From a checkpoint of a small transformer trained on Wikipedia: untied embeddings.
MLP neurons of a small language model. Each row is named by its layer, matrix (gate and up: input weights; down: output weights) and neuron, and shows model dimensions 0-63. Each number is 200 + 30 x the weight over its row's rms, rounded and kept within 0 to 999. A neuron's up and down rows have the sign that makes its largest values positive.
After each neuron's rows, "fires after" lists the tokens most often just before its 100 highest values on Wikipedia text that the model never trained on; "fires in" lists the words (lower case) most often at its 100 highest values on Wikipedia text that the model never trained on. A number after a token or word is its count.

L5.gate704,180,179,203,213,229,198,222,197,222,202,202,200,222,204,163,227,147,228,168,232,164,147,195,182,222,132,246,188,160,204,220,197,218,258,229,148,175,179,153,267,204,233,166,248,222,242,164,212,250,176,250,175,214,253,172,211,199,138,184,154,168,215,203,160
L5.up704,171,191,156,201,234,155,198,190,220,234,205,203,183,240,184,162,214,211,176,159,252,196,179,229,264,205,182,168,198,230,220,227,210,237,164,221,170,162,178,260,196,221,164,223,175,231,207,199,179,149,209,202,208,193,186,212,227,193,143,171,187,197,237,179
L5.down704,194,211,170,166,224,212,186,181,157,168,170,217,177,234,216,216,188,186,190,153,242,224,214,209,274,233,173,181,177,183,191,239,176,216,186,232,199,200,233,206,193,175,213,144,149,170,231,232,202,183,228,207,199,213,216,213,218,137,155,222,131,173,219,240
fires after: "." 42, "\n\n" 14, "\n" 4
fires in: "on" 25, "a" 14, "one" 8, "his" 7, "many" 5, "some" 5

L4.gate424,183,215,244,238,137,224,177,196,178,168,204,236,172,194,154,134,253,178,191,255,159,165,254,149,217,211,265,185,238,160,221,219,246,143,193,152,255,189,170,238,166,235,226,151,209,213,215,230,210,195,242,184,224,167,169,223,141,203,223,191,244,199,163,218
L4.up424,227,220,181,158,203,220,221,206,139,245,164,208,174,159,161,198,202,206,169,219,237,227,216,244,237,157,184,218,196,218,169,210,179,252,182,234,256,196,164,197,211,170,212,271,169,253,232,210,206,185,217,199,191,177,189,216,238,230,190,172,192,210,203,203
L4.down424,240,212,212,252,225,151,207,180,165,224,217,207,184,189,184,162,273,195,193,197,189,226,192,186,232,225,198,220,261,165,174,201,141,199,229,219,230,196,205,192,215,224,190,187,179,260,231,179,226,234,242,211,202,202,180,163,153,201,236,198,238,199,218,173
fires after: "." 87
fires in: "in" 74, "at" 15

L11.gate266,172,224,203,206,248,191,242,263,200,237,193,207,240,245,216,188,185,194,216,213,248,172,222,179,193,217,187,158,194,171,195,200,200,213,170,263,164,215,224,208,177,264,220,232,154,173,166,198,203,242,219,229,178,229,177,221,258,220,202,257,181,195,186,218
L11.up266,211,190,183,254,222,172,229,166,195,226,221,187,186,151,139,218,192,253,229,206,183,190,218,222,141,188,211,123,190,139,115,161,200,252,188,189,193,155,180,191,184,225,172,235,193,224,256,202,218,191,175,193,207,215,209,193,275,216,245,222,234,225,170,186
L11.down266,191,197,138,188,209,187,212,197,190,236,209,197,200,210,249,183,237,137,162,205,209,194,262,165,248,214,216,229,232,159,226,118,184,197,179,191,192,216,200,266,134,212,244,156,212,222,187,184,222,228,229,171,182,206,212,177,202,187,211,186,139,182,139,205
fires after: " in" 16, " at" 13, " the" 10, " from" 8, " of" 7, " to" 6
fires in: "a" 32, "the" 24, "that" 7, "his" 6

L2.gate437,142,179,215,187,265,155,199,199,247,179,196,189,208,221,182,208,180,159,236,209,209,143,172,193,213,199,157,133,205,201,189,196,221,209,221,191,159,174,181,152,233,183,156,200,210,237,190,182,202,234,194,152,152,245,183,237,147,226,189,204,207,220,171,203
L2.up437,165,83,151,249,223,191,231,168,204,201,181,187,221,165,169,206,251,167,243,184,204,180,204,223,188,198,211,270,231,182,189,198,178,183,190,206,205,226,201,156,229,224,204,209,165,215,233,177,157,191,206,196,190,210,230,237,203,163,201,253,217,197,196,196
L2.down437,229,212,177,184,148,222,193,201,193,224,187,169,200,174,199,243,204,211,199,227,210,252,262,192,217,202,232,257,173,234,212,225,228,166,218,190,234,174,244,207,136,206,254,195,181,178,197,193,216,167,232,248,242,188,214,147,265,210,220,206,204,194,266,196
fires after: "," 32, ")" 29, " It" 5
fires in: "is" 42, "was" 33, "also" 22

L2.gate158,184,221,169,186,232,205,200,147,210,225,262,221,233,147,205,126,186,199,210,192,203,170,205,206,301,232,169,201,210,208,178,214,197,220,236,149,227,203,157,188,234,194,162,215,186,166,198,222,207,230,194,179,186,188,206,194,135,192,197,228,165,209,249,204
L2.up158,249,277,250,203,118,248,183,246,188,194,214,155,184,194,187,178,132,159,157,199,231,240,223,183,199,199,164,179,193,200,203,206,202,202,184,148,214,153,202,187,203,207,220,172,127,198,171,241,258,185,221,161,173,214,190,220,221,183,202,163,178,252,199,196
L2.down158,223,224,125,178,203,267,210,206,208,186,238,191,187,189,177,125,205,198,178,234,202,159,199,202,229,219,160,184,217,189,164,222,197,197,194,181,214,237,122,195,250,204,148,259,156,213,202,230,244,236,199,174,202,210,167,215,170,208,167,206,167,161,230,213
fires after: "." 36, "\n\n" 20, " |" 5, "\n" 5, "," 4
fires in: "as" 24, "when" 17, "by" 12, "since" 6

L5.gate369,167,197,184,156,231,238,183,220,175,124,224,218,176,228,173,199,236,201,184,237,200,203,189,202,240,218,211,187,194,178,193,146,222,228,187,221,230,162,180,229,203,203,214,286,156,277,187,168,221,184,197,151,167,158,214,179,214,225,227,209,146,202,226,177
L5.up369,215,232,181,233,204,119,202,193,215,223,256,244,196,138,206,210,212,208,204,228,221,186,217,284,190,262,224,165,180,194,193,178,205,105,215,219,255,173,217,228,199,248,185,204,234,158,203,208,206,217,247,200,215,212,162,231,213,160,254,212,184,206,189,173
L5.down369,197,189,192,253,211,243,176,227,239,217,183,196,166,238,229,270,304,194,211,208,197,164,166,243,232,181,203,218,168,177,182,154,165,193,190,230,227,184,185,279,193,221,203,283,199,205,236,187,231,194,226,235,208,170,199,214,188,225,200,230,197,161,204,147
fires after: "." 50, "," 27, "\n\n" 11
fires in: "it" 41, "this" 29, "as" 10

L4.gate248,88,190,190,203,193,171,218,229,161,191,210,250,225,260,192,231,137,197,196,167,170,224,198,179,228,205,177,188,227,206,176,193,205,234,201,220,197,171,195,182,221,242,209,176,212,188,159,192,225,213,206,191,181,231,227,175,216,226,240,169,193,169,255,201
L4.up248,210,227,231,202,188,202,211,157,201,220,195,247,183,172,204,240,223,199,226,132,166,223,197,199,193,243,221,184,225,213,222,228,223,162,217,157,229,169,175,187,210,227,232,146,202,223,191,168,166,195,178,129,211,198,198,236,194,212,233,212,228,185,238,192
L4.down248,217,197,215,233,237,211,246,217,205,202,216,182,194,210,164,201,228,199,184,168,206,221,179,264,262,205,202,201,195,200,174,214,217,216,226,215,198,156,159,243,197,273,155,217,124,206,214,210,240,202,201,130,146,208,230,174,183,179,174,214,241,205,159,153
fires after: " and" 40, "," 22, " that" 6, " but" 5, ";" 4
fires in: "in" 32, "by" 9, "with" 7, "for" 6, "as" 4, "along" 4

L5.gate119,180,276,226,185,198,168,165,209,225,200,178,206,240,188,169,186,187,252,195,181,172,230,217,183,235,234,250,187,214,235,139,198,223,180,251,223,256,193,168,268,218,176,177,178,189,174,210,187,170,225,223,165,204,209,216,238,166,203,218,164,197,203,205,196
L5.up119,219,188,101,186,236,180,223,237,176,180,230,156,190,189,185,177,171,152,185,253,256,148,206,195,189,240,237,249,180,224,195,188,249,233,217,187,175,196,225,229,198,188,178,199,182,167,261,231,228,231,233,214,215,227,165,216,155,202,189,209,196,214,160,255
L5.down119,233,130,257,192,180,194,194,247,223,174,221,182,210,213,211,232,166,168,179,220,244,191,159,251,210,160,136,220,242,217,220,196,224,264,185,198,196,240,187,186,206,221,197,202,181,186,205,204,211,250,204,170,223,201,169,245,210,188,241,199,189,212,208,217
fires after: "\n\n" 31, "." 21, "\n" 10, "," 7, "=" 5
fires in: "after" 25, "as" 16, "while" 4, "although" 4, "for" 4, "000" 4

L8.gate550,238,186,193,160,234,195,211,241,223,129,217,195,263,225,182,166,176,210,252,232,194,196,234,199,218,157,171,181,190,171,259,245,176,285,241,197,209,196,187,231,203,203,163,206,229,198,164,249,199,272,158,276,193,238,226,196,168,181,228,140,192,214,201,163
L8.up550,201,197,221,200,218,181,216,234,161,183,173,214,190,199,225,161,230,147,190,202,177,175,214,180,153,198,186,238,173,216,229,173,186,229,169,220,186,189,188,212,156,224,189,178,139,163,216,185,191,164,241,225,230,176,217,218,222,204,213,218,217,184,163,182
L8.down550,133,213,169,217,214,166,198,195,228,193,243,175,175,195,157,230,183,270,181,212,204,184,208,207,206,227,207,218,258,187,176,216,289,141,220,160,235,200,168,241,177,196,213,201,190,201,228,240,193,186,185,206,150,213,163,214,215,191,143,159,173,217,190,193
fires after: " is" 31, " one" 26, "," 8
fires in: "of" 36, "a" 16, "one" 6, "and" 6, "part" 5, "also" 4

L5.gate237,185,233,233,282,212,231,182,201,189,248,166,171,273,178,128,218,159,241,199,223,193,181,233,223,259,204,217,205,205,219,196,191,248,109,205,141,194,180,181,210,225,186,216,181,207,154,158,189,193,197,227,219,196,256,159,201,228,225,194,206,227,231,179,207
L5.up237,240,185,198,241,257,199,147,245,181,160,167,199,250,168,146,206,203,231,144,229,170,168,267,242,206,197,190,201,203,201,238,125,193,144,253,243,179,198,142,219,222,174,193,181,200,163,241,221,186,167,207,195,150,215,169,152,185,235,259,189,186,199,216,212
L5.down237,216,211,231,230,225,193,151,244,209,229,171,145,230,185,242,195,235,172,164,237,201,205,234,192,158,163,202,199,167,194,225,130,176,188,236,175,167,232,173,183,210,161,201,167,217,197,257,243,197,136,212,203,175,171,167,193,243,175,206,184,164,176,187,186
fires after: "'" 56, "." 30, "\n\n" 6
fires in: "s" 56, "his" 24, "her" 10

L3.gate290,209,249,152,191,189,180,214,263,255,222,119,227,229,190,104,245,186,237,223,215,209,197,242,195,244,215,220,183,221,219,144,201,205,219,121,193,187,172,240,248,159,272,207,159,175,162,184,188,203,221,204,203,199,196,157,198,224,234,193,146,204,219,144,158
L3.up290,141,201,197,235,242,252,183,150,216,177,179,222,183,151,161,242,202,185,212,185,164,194,186,171,235,162,193,201,186,217,173,185,224,182,195,210,231,152,186,215,191,216,175,130,273,212,200,206,178,230,141,216,197,246,219,201,226,157,229,221,245,228,190,173
L3.down290,223,186,251,229,180,216,188,197,158,175,195,230,183,160,234,180,274,175,176,223,213,206,161,199,143,158,225,158,157,123,221,193,254,184,253,188,275,218,142,183,198,183,183,215,215,267,211,226,200,188,179,188,226,213,201,198,209,155,206,239,197,227,170,246
fires after: " the" 38, "'" 9, " The" 8
fires in: "game" 16, "book" 11, "s" 9, "film" 7, "list" 6, "series" 4

L5.gate389,205,156,223,153,171,258,195,181,180,210,201,233,210,201,185,190,255,247,187,220,199,191,184,224,202,256,177,217,223,195,157,172,214,217,221,228,178,171,175,178,191,237,141,212,174,229,224,159,180,189,209,208,219,235,217,251,211,188,219,190,229,245,207,163
L5.up389,231,150,213,200,172,168,227,232,174,161,202,189,167,187,162,150,184,205,197,181,182,212,189,228,179,216,222,185,273,225,207,171,201,155,189,246,189,168,174,193,224,229,217,194,241,270,155,192,241,209,280,201,193,210,231,163,140,197,193,205,181,199,222,241
L5.down389,199,200,141,179,233,158,195,192,201,179,160,156,218,187,248,205,115,202,224,202,197,236,208,233,134,175,232,177,167,191,222,189,156,188,207,167,191,215,240,191,231,166,197,176,169,226,171,225,208,197,181,175,167,194,205,206,150,216,177,191,184,168,174,225
fires after: " known" 27, " such" 21, "il" 4
fires in: "as" 59, "for" 6

L4.gate289,172,194,218,189,210,161,238,205,248,179,187,176,185,132,152,227,217,197,195,199,227,193,200,183,223,197,221,204,186,269,192,151,262,176,193,264,212,166,183,123,221,201,192,212,245,244,171,197,216,218,220,224,196,193,203,196,201,149,162,215,182,261,176,147
L4.up289,203,184,181,246,216,235,212,194,187,220,178,215,213,169,200,276,200,223,144,248,207,202,165,194,193,214,206,231,199,194,169,159,188,282,181,172,169,161,141,189,255,191,201,220,200,232,250,241,170,212,187,168,264,193,165,231,183,187,252,202,185,175,192,173
L4.down289,181,178,228,241,210,231,244,243,200,190,165,197,256,170,185,202,257,187,187,202,177,147,192,180,188,189,197,148,145,257,153,193,172,210,234,225,240,212,220,184,164,158,212,192,235,192,209,237,172,209,174,143,192,212,249,206,191,208,202,166,177,203,202,211
fires after: "." 75
fires in: "1" 15, "7" 15, "9" 12, "0" 8, "ft" 7, "2" 6

L5.gate485,181,187,242,196,183,220,156,186,205,238,211,155,185,199,152,249,243,177,258,158,227,223,207,202,188,182,217,159,137,207,224,264,222,241,160,205,166,175,230,188,209,196,200,169,151,190,171,204,191,198,209,251,169,160,143,160,242,203,178,242,211,182,164,147
L5.up485,169,174,220,238,244,218,133,207,193,201,204,178,259,192,210,182,218,184,210,148,203,221,250,207,159,167,187,166,185,189,209,218,189,228,192,210,131,176,197,179,212,222,147,115,135,197,255,225,204,237,229,244,130,257,169,154,231,224,202,242,179,196,199,149
L5.down485,208,221,182,218,179,249,200,181,255,217,191,201,186,200,170,289,215,207,219,157,231,185,221,183,229,204,113,210,169,170,188,214,172,178,213,180,167,202,199,178,175,193,179,212,194,231,164,183,170,275,219,174,231,142,270,266,204,195,187,187,224,177,167,293
fires after: " |" 54, "." 26, ";" 14
fires in: "4" 19, "11" 11, "5" 11, "3" 10, "6" 9, "8" 8

L5.gate554,204,219,232,224,153,243,235,204,241,168,184,222,218,270,175,170,212,200,185,184,191,203,208,205,187,187,257,145,226,208,189,169,255,220,197,149,163,96,173,235,153,226,232,206,186,195,171,195,235,226,215,180,187,215,160,245,147,221,231,194,188,194,199,180
L5.up554,189,163,204,178,213,179,182,196,213,190,139,235,205,207,241,150,209,157,238,185,187,258,243,230,248,146,186,205,207,195,207,223,219,214,189,216,219,183,176,234,212,217,203,238,162,201,216,182,168,161,238,187,252,243,197,227,168,225,210,192,204,201,263,205
L5.down554,217,198,221,193,201,200,194,221,222,186,156,187,187,198,276,180,285,203,146,241,254,168,233,247,243,258,203,215,234,193,256,190,223,194,187,233,220,220,197,176,196,215,146,268,166,179,278,192,202,207,211,220,200,173,241,166,177,232,195,225,189,182,224,177
fires after: "." 36, "\n\n" 16, " (" 13, " \"" 9, " Up" 4
fires in: "a" 39, "one" 11, "in" 6, "i" 5

L3.gate46,173,198,280,223,174,205,208,214,200,149,200,202,249,198,190,209,186,197,191,217,192,204,203,216,195,165,196,207,179,205,207,202,181,164,152,196,198,177,252,235,209,199,226,279,194,215,174,200,150,213,170,192,173,171,190,166,177,177,225,190,192,217,202,186
L3.up46,211,205,187,245,227,216,151,184,204,217,183,207,244,172,182,214,187,208,191,251,187,208,190,191,228,149,204,231,201,259,174,192,226,217,222,216,204,162,148,211,202,217,216,181,194,154,213,221,133,189,223,230,166,222,208,215,168,154,217,192,191,190,173,218
L3.down46,196,211,200,221,190,212,170,206,242,128,206,196,246,249,207,186,301,221,159,202,220,190,286,237,227,212,240,203,249,185,184,236,206,209,150,187,217,194,175,239,201,221,225,171,184,249,254,173,183,155,194,210,200,138,132,153,255,202,249,225,180,176,163,213
fires after: "." 47, "\n\n" 35, "'" 6, "\n" 4
fires in: "in" 49, "his" 22, "he" 11, "s" 6

L2.gate429,246,170,212,176,182,302,174,211,194,174,150,178,218,187,189,258,165,215,234,227,245,172,228,222,239,130,231,216,201,158,179,206,235,195,256,209,179,198,187,207,209,214,185,176,212,189,189,229,189,182,197,166,199,191,208,174,166,153,199,210,177,183,216,189
L2.up429,188,189,194,200,203,210,223,201,206,145,191,149,230,233,205,199,182,162,186,212,226,204,159,144,210,224,211,214,234,225,254,217,224,219,200,210,185,227,231,227,141,197,200,244,193,136,227,195,196,203,209,204,137,242,145,204,202,192,180,169,237,149,198,204
L2.down429,223,181,197,133,213,215,202,194,195,154,194,219,191,213,169,246,239,183,171,247,226,145,201,165,199,208,200,180,234,252,218,160,267,182,183,192,218,127,218,180,120,173,206,180,220,172,196,203,204,166,264,212,161,206,176,150,231,170,179,144,220,153,179,114
fires after: "|" 72, "-" 9
fires in: "8" 14, "7" 14, "3" 10, "9" 9, "professional" 8

L7.gate10,191,180,206,173,171,254,203,132,237,164,228,215,176,187,210,178,218,179,220,211,234,178,210,223,287,171,232,172,151,206,204,158,258,198,222,165,170,184,162,194,183,192,142,188,231,206,249,240,194,206,232,222,194,202,182,238,177,177,262,237,188,240,189,201
L7.up10,155,167,167,179,207,261,185,269,150,231,205,192,241,189,226,194,213,132,179,186,208,143,221,202,199,238,249,200,146,193,159,172,205,226,197,204,190,199,195,239,165,223,216,204,218,188,225,175,146,242,200,227,215,229,260,201,233,205,215,200,232,152,170,233
L7.down10,192,202,157,246,143,214,194,163,206,168,251,193,207,200,209,151,176,168,215,215,228,142,154,219,183,151,189,216,193,236,214,165,206,226,133,170,263,179,258,204,222,241,186,237,196,151,163,214,180,230,185,171,233,219,176,238,144,213,149,204,204,227,187,230
fires after: "," 73, ")" 15, ";" 6
fires in: "and" 99

L4.gate305,189,237,228,224,167,185,187,167,190,171,228,203,149,262,203,209,175,203,182,187,176,183,188,206,232,231,210,178,207,227,160,193,217,203,250,150,211,155,151,191,215,245,194,162,200,157,191,159,196,195,200,134,212,201,195,275,203,241,198,197,214,189,206,177
L4.up305,177,206,164,172,173,205,193,140,160,184,223,231,244,188,154,165,156,146,195,165,243,173,232,178,223,199,239,221,232,217,204,208,203,216,224,152,236,178,219,151,212,227,237,212,175,176,179,231,215,202,218,155,155,201,189,186,166,210,211,192,205,193,204,196
L4.down305,237,215,185,194,170,202,211,187,169,185,235,181,110,214,225,178,178,192,188,189,223,138,148,244,204,205,203,197,230,226,170,229,194,246,201,217,182,206,127,211,221,242,174,229,171,191,189,195,244,221,215,214,147,190,222,186,187,198,192,209,250,217,176,132
fires after: "." 72, "\n\n" 19, "," 4
fires in: "after" 26, "when" 20, "as" 16, "with" 14, "while" 5

L4.gate735,197,225,263,202,210,282,177,131,207,171,158,162,216,219,132,225,213,150,151,276,211,185,231,219,235,223,189,181,172,186,223,194,229,186,193,186,236,185,170,239,192,232,205,230,221,189,237,244,222,187,215,173,194,174,152,217,191,170,213,180,177,228,185,125
L4.up735,201,193,260,185,167,184,221,199,209,191,170,169,186,233,165,176,235,186,191,202,259,232,244,179,240,232,179,165,203,133,206,170,228,180,168,256,211,173,143,250,223,213,237,236,174,220,162,154,196,217,228,162,174,232,155,230,124,181,238,175,166,189,216,169
L4.down735,165,195,200,192,205,178,206,191,200,163,194,210,161,182,189,187,272,205,236,136,184,205,201,193,247,193,222,237,243,192,199,191,179,179,201,228,164,234,232,203,205,225,269,214,185,219,135,160,184,156,262,187,194,243,174,202,166,175,182,233,194,186,280,194
fires after: "." 83
fires in: "in" 52, "his" 7, "following" 6, "after" 6, "their" 5

L8.gate76,224,182,193,216,149,202,194,188,210,175,202,256,213,239,177,151,202,206,208,209,149,237,166,183,226,157,221,227,217,227,186,260,248,251,198,252,219,173,167,167,184,199,234,175,211,194,201,251,173,152,205,182,183,180,180,198,204,175,219,186,134,179,208,159
L8.up76,185,228,180,204,202,169,190,227,276,243,172,207,203,199,201,191,193,139,200,212,189,242,189,214,239,191,173,191,192,174,221,138,190,239,175,187,201,206,208,208,271,155,102,189,270,188,177,246,189,247,216,224,201,191,205,180,173,206,211,157,204,203,197,169
L8.down76,206,196,185,188,210,180,205,184,226,173,183,232,211,206,174,158,253,144,190,215,209,168,213,233,196,181,213,167,201,221,217,247,196,227,236,195,169,243,240,231,143,161,154,200,226,217,226,231,155,236,196,213,127,221,250,216,186,201,155,200,170,154,188,202
fires after: " was" 36, " is" 17, " were" 9, " are" 8, "'" 4
fires in: "not" 20, "also" 12, "originally" 9, "t" 4, "previously" 4, "only" 4

L8.gate583,199,177,197,221,151,300,248,184,170,193,239,181,226,162,199,164,225,151,204,202,189,164,189,199,186,210,213,216,204,187,206,169,227,186,191,225,259,151,179,182,186,199,216,246,205,213,226,156,173,222,197,208,200,233,230,224,221,135,248,248,217,204,217,228
L8.up583,249,157,211,173,196,209,213,183,259,224,191,181,182,146,175,143,207,168,215,239,169,239,235,192,215,150,173,243,200,146,177,212,231,187,225,186,122,198,154,269,198,164,174,212,227,242,161,202,198,218,169,195,233,204,268,173,201,254,187,148,165,177,182,189
L8.down583,217,222,287,215,218,184,197,160,162,219,188,186,213,197,183,207,168,174,237,171,233,181,225,200,155,210,241,201,177,228,163,219,213,170,179,177,153,240,215,209,208,224,212,167,169,226,224,252,182,215,209,212,255,211,165,156,257,233,204,204,244,185,140,156
fires after: "," 25, " such" 14, " well" 13
fires in: "including" 31, "as" 27, "included" 5

L11.gate465,156,265,227,181,183,207,208,165,200,200,153,255,154,242,223,198,207,148,195,202,228,213,219,212,208,225,178,187,198,191,181,190,192,168,205,236,204,232,182,190,165,224,188,247,176,234,207,222,179,201,187,177,190,213,189,180,192,177,210,280,206,221,212,226
L11.up465,268,162,245,244,214,210,156,127,231,195,134,181,138,198,192,260,226,169,241,183,205,215,213,141,181,182,205,166,191,194,238,215,241,164,165,178,181,212,228,207,221,227,181,207,252,184,184,195,150,169,262,145,156,178,223,167,183,208,160,214,193,176,153,195
L11.down465,210,202,198,199,203,200,151,217,181,222,206,205,205,233,225,194,196,180,186,183,189,178,215,157,191,214,201,190,217,157,204,187,443,215,210,195,151,196,200,182,174,238,146,182,205,227,187,209,196,221,201,230,186,247,225,172,247,200,169,215,234,164,177,130
fires after: " in" 29, " to" 10, " into" 8, " the" 7, " around" 4, " of" 4
fires in: "the" 73, "a" 5, "her" 4

L8.gate107,208,235,219,183,183,171,167,238,194,153,189,223,236,212,132,199,144,204,196,205,205,210,177,237,180,225,235,202,232,224,215,166,172,151,252,186,221,144,127,248,152,164,227,230,245,213,216,207,201,209,210,215,150,201,198,183,207,229,236,219,200,224,200,189
L8.up107,218,209,184,154,193,249,159,252,181,180,226,198,196,204,197,188,235,195,207,150,165,231,231,257,203,207,260,199,231,205,193,204,167,143,247,188,169,140,223,201,223,218,159,239,199,173,179,195,226,258,233,156,194,174,196,226,213,215,201,171,170,205,187,180
L8.down107,256,158,215,184,206,219,182,133,198,217,247,221,170,194,216,213,240,195,240,161,180,149,232,167,170,239,196,208,225,221,209,261,236,224,209,215,204,248,170,170,200,196,198,176,178,216,223,172,228,136,176,188,202,185,212,162,170,199,222,196,217,244,199,132
fires after: "." 31, "\n\n" 16, "-" 13, "," 5, " Up" 4
fires in: "with" 11, "in" 9, "following" 8, "after" 8, "species" 7, "on" 7

L5.gate325,180,159,222,242,208,204,174,216,174,227,213,208,209,272,212,148,209,230,164,185,189,254,210,217,185,185,283,207,151,205,191,238,207,244,198,210,164,239,207,249,182,158,211,163,207,231,169,209,188,183,179,213,186,149,243,199,174,201,201,206,169,195,161,179
L5.up325,157,228,210,180,235,209,258,195,224,205,189,232,286,154,227,193,209,167,215,243,195,156,248,188,211,180,167,218,255,185,216,201,190,208,226,177,210,172,228,203,217,221,131,180,146,218,175,190,258,185,165,187,221,237,182,170,201,201,162,202,209,189,166,222
L5.down325,204,191,291,211,230,188,269,251,172,228,214,201,214,171,156,184,235,208,271,214,261,175,177,169,206,260,162,230,214,203,191,251,251,203,258,199,231,175,158,153,164,196,166,203,179,199,163,169,155,246,204,186,189,223,198,163,254,189,189,136,188,217,141,169
fires after: "|" 67, " |" 5
fires in: "8" 13, "5" 13, "6" 13, "7" 12, "black" 8, "gold" 6

L7.gate218,179,221,218,176,181,255,218,222,238,185,218,262,232,264,222,240,227,127,229,221,183,178,203,181,244,184,137,167,194,272,193,214,230,228,218,219,220,237,192,182,193,217,191,240,199,223,160,169,232,218,254,243,230,243,237,184,166,136,190,172,219,185,219,160
L7.up218,216,215,137,176,222,194,172,229,261,187,169,163,225,149,189,188,198,204,248,273,205,147,196,193,181,210,208,176,242,195,183,217,204,228,238,201,202,187,230,275,191,200,203,195,200,171,220,187,206,152,249,157,177,191,238,220,153,227,173,201,193,202,175,141
L7.down218,218,200,232,190,169,207,197,241,224,226,207,192,229,171,229,217,259,197,204,217,195,180,215,169,196,215,192,177,228,198,256,174,298,195,245,231,228,227,219,203,203,169,150,223,249,211,229,204,162,233,268,177,172,254,178,195,169,194,169,176,183,175,202,191
fires after: " a" 30, "," 26, " is" 13, " was" 7, " the" 5, " an" 4
fires in: "a" 26, "an" 18, "former" 12, "only" 4, "young" 4, "japanese" 4

L8.gate689,192,192,204,159,213,229,216,162,244,172,233,234,207,201,240,188,174,194,200,182,229,185,199,245,240,207,278,148,250,203,188,202,185,214,223,118,203,206,171,195,173,240,205,197,232,197,180,177,223,194,307,196,181,173,180,182,249,150,221,190,206,211,153,188
L8.up689,222,201,194,203,188,208,196,161,195,165,269,218,217,232,155,202,206,172,205,237,219,174,151,193,219,208,189,193,210,173,194,144,183,213,194,244,163,207,172,169,212,170,221,206,227,203,217,193,219,214,157,177,191,217,186,182,152,185,227,190,171,201,213,172
L8.down689,202,179,227,214,188,203,167,186,183,147,265,170,225,234,207,201,172,142,247,208,187,200,231,185,212,249,214,201,224,224,125,206,207,242,228,248,181,195,191,256,201,284,193,229,186,219,241,174,238,200,205,203,169,212,186,247,177,179,221,204,234,156,176,187
fires after: "." 30, "," 16, "\n\n" 14, " that" 4
fires in: "after" 27, "during" 8, "when" 8, "despite" 7, "following" 6, "while" 6

L2.gate579,162,168,243,218,166,280,170,226,226,203,207,176,248,173,251,198,245,262,150,219,185,240,234,200,196,199,173,201,231,197,185,132,208,225,245,236,228,211,244,156,146,253,190,218,233,189,176,160,229,254,173,289,217,187,235,202,215,198,214,207,198,206,203,218
L2.up579,178,173,212,156,185,216,236,141,215,197,173,205,194,198,205,217,196,202,220,264,175,220,190,224,203,224,209,204,93,237,165,234,251,210,196,263,206,205,204,226,206,198,111,147,182,236,215,211,184,202,210,171,192,159,226,215,261,257,186,201,210,143,185,175
L2.down579,180,218,203,210,198,193,216,166,159,188,250,207,206,209,210,254,178,195,258,221,165,200,215,141,227,261,157,184,147,248,213,209,151,216,193,201,182,210,159,212,233,224,213,207,217,213,226,220,169,149,189,164,197,215,186,146,201,263,202,201,252,205,232,144
fires after: "–" 64, "-" 31, "−" 4
fires in: "0" 22, "2" 22, "3" 22, "7" 11, "1" 9, "4" 4

L2.gate391,141,201,145,173,171,169,202,170,201,158,254,187,168,190,203,256,226,196,224,169,230,183,224,229,210,206,271,165,198,169,207,229,211,198,221,228,198,201,155,200,133,178,198,199,223,217,182,236,219,167,226,208,187,188,219,249,206,175,193,187,154,184,188,236
L2.up391,181,124,164,168,223,228,225,220,173,186,231,207,271,195,260,173,227,191,201,234,190,192,185,139,161,186,199,293,203,175,171,165,183,264,208,199,231,186,186,183,222,270,133,226,186,159,241,165,169,183,177,178,209,187,213,170,232,179,191,238,204,230,210,192
L2.down391,237,225,207,218,210,237,166,256,205,209,175,210,191,179,226,127,172,182,186,147,198,167,187,174,214,129,166,206,157,188,229,205,169,217,166,207,226,203,200,194,234,216,252,225,167,204,209,224,183,210,147,204,197,176,168,201,205,184,196,176,258,156,258,168
fires after: "," 98
fires in: "and" 89, "the" 11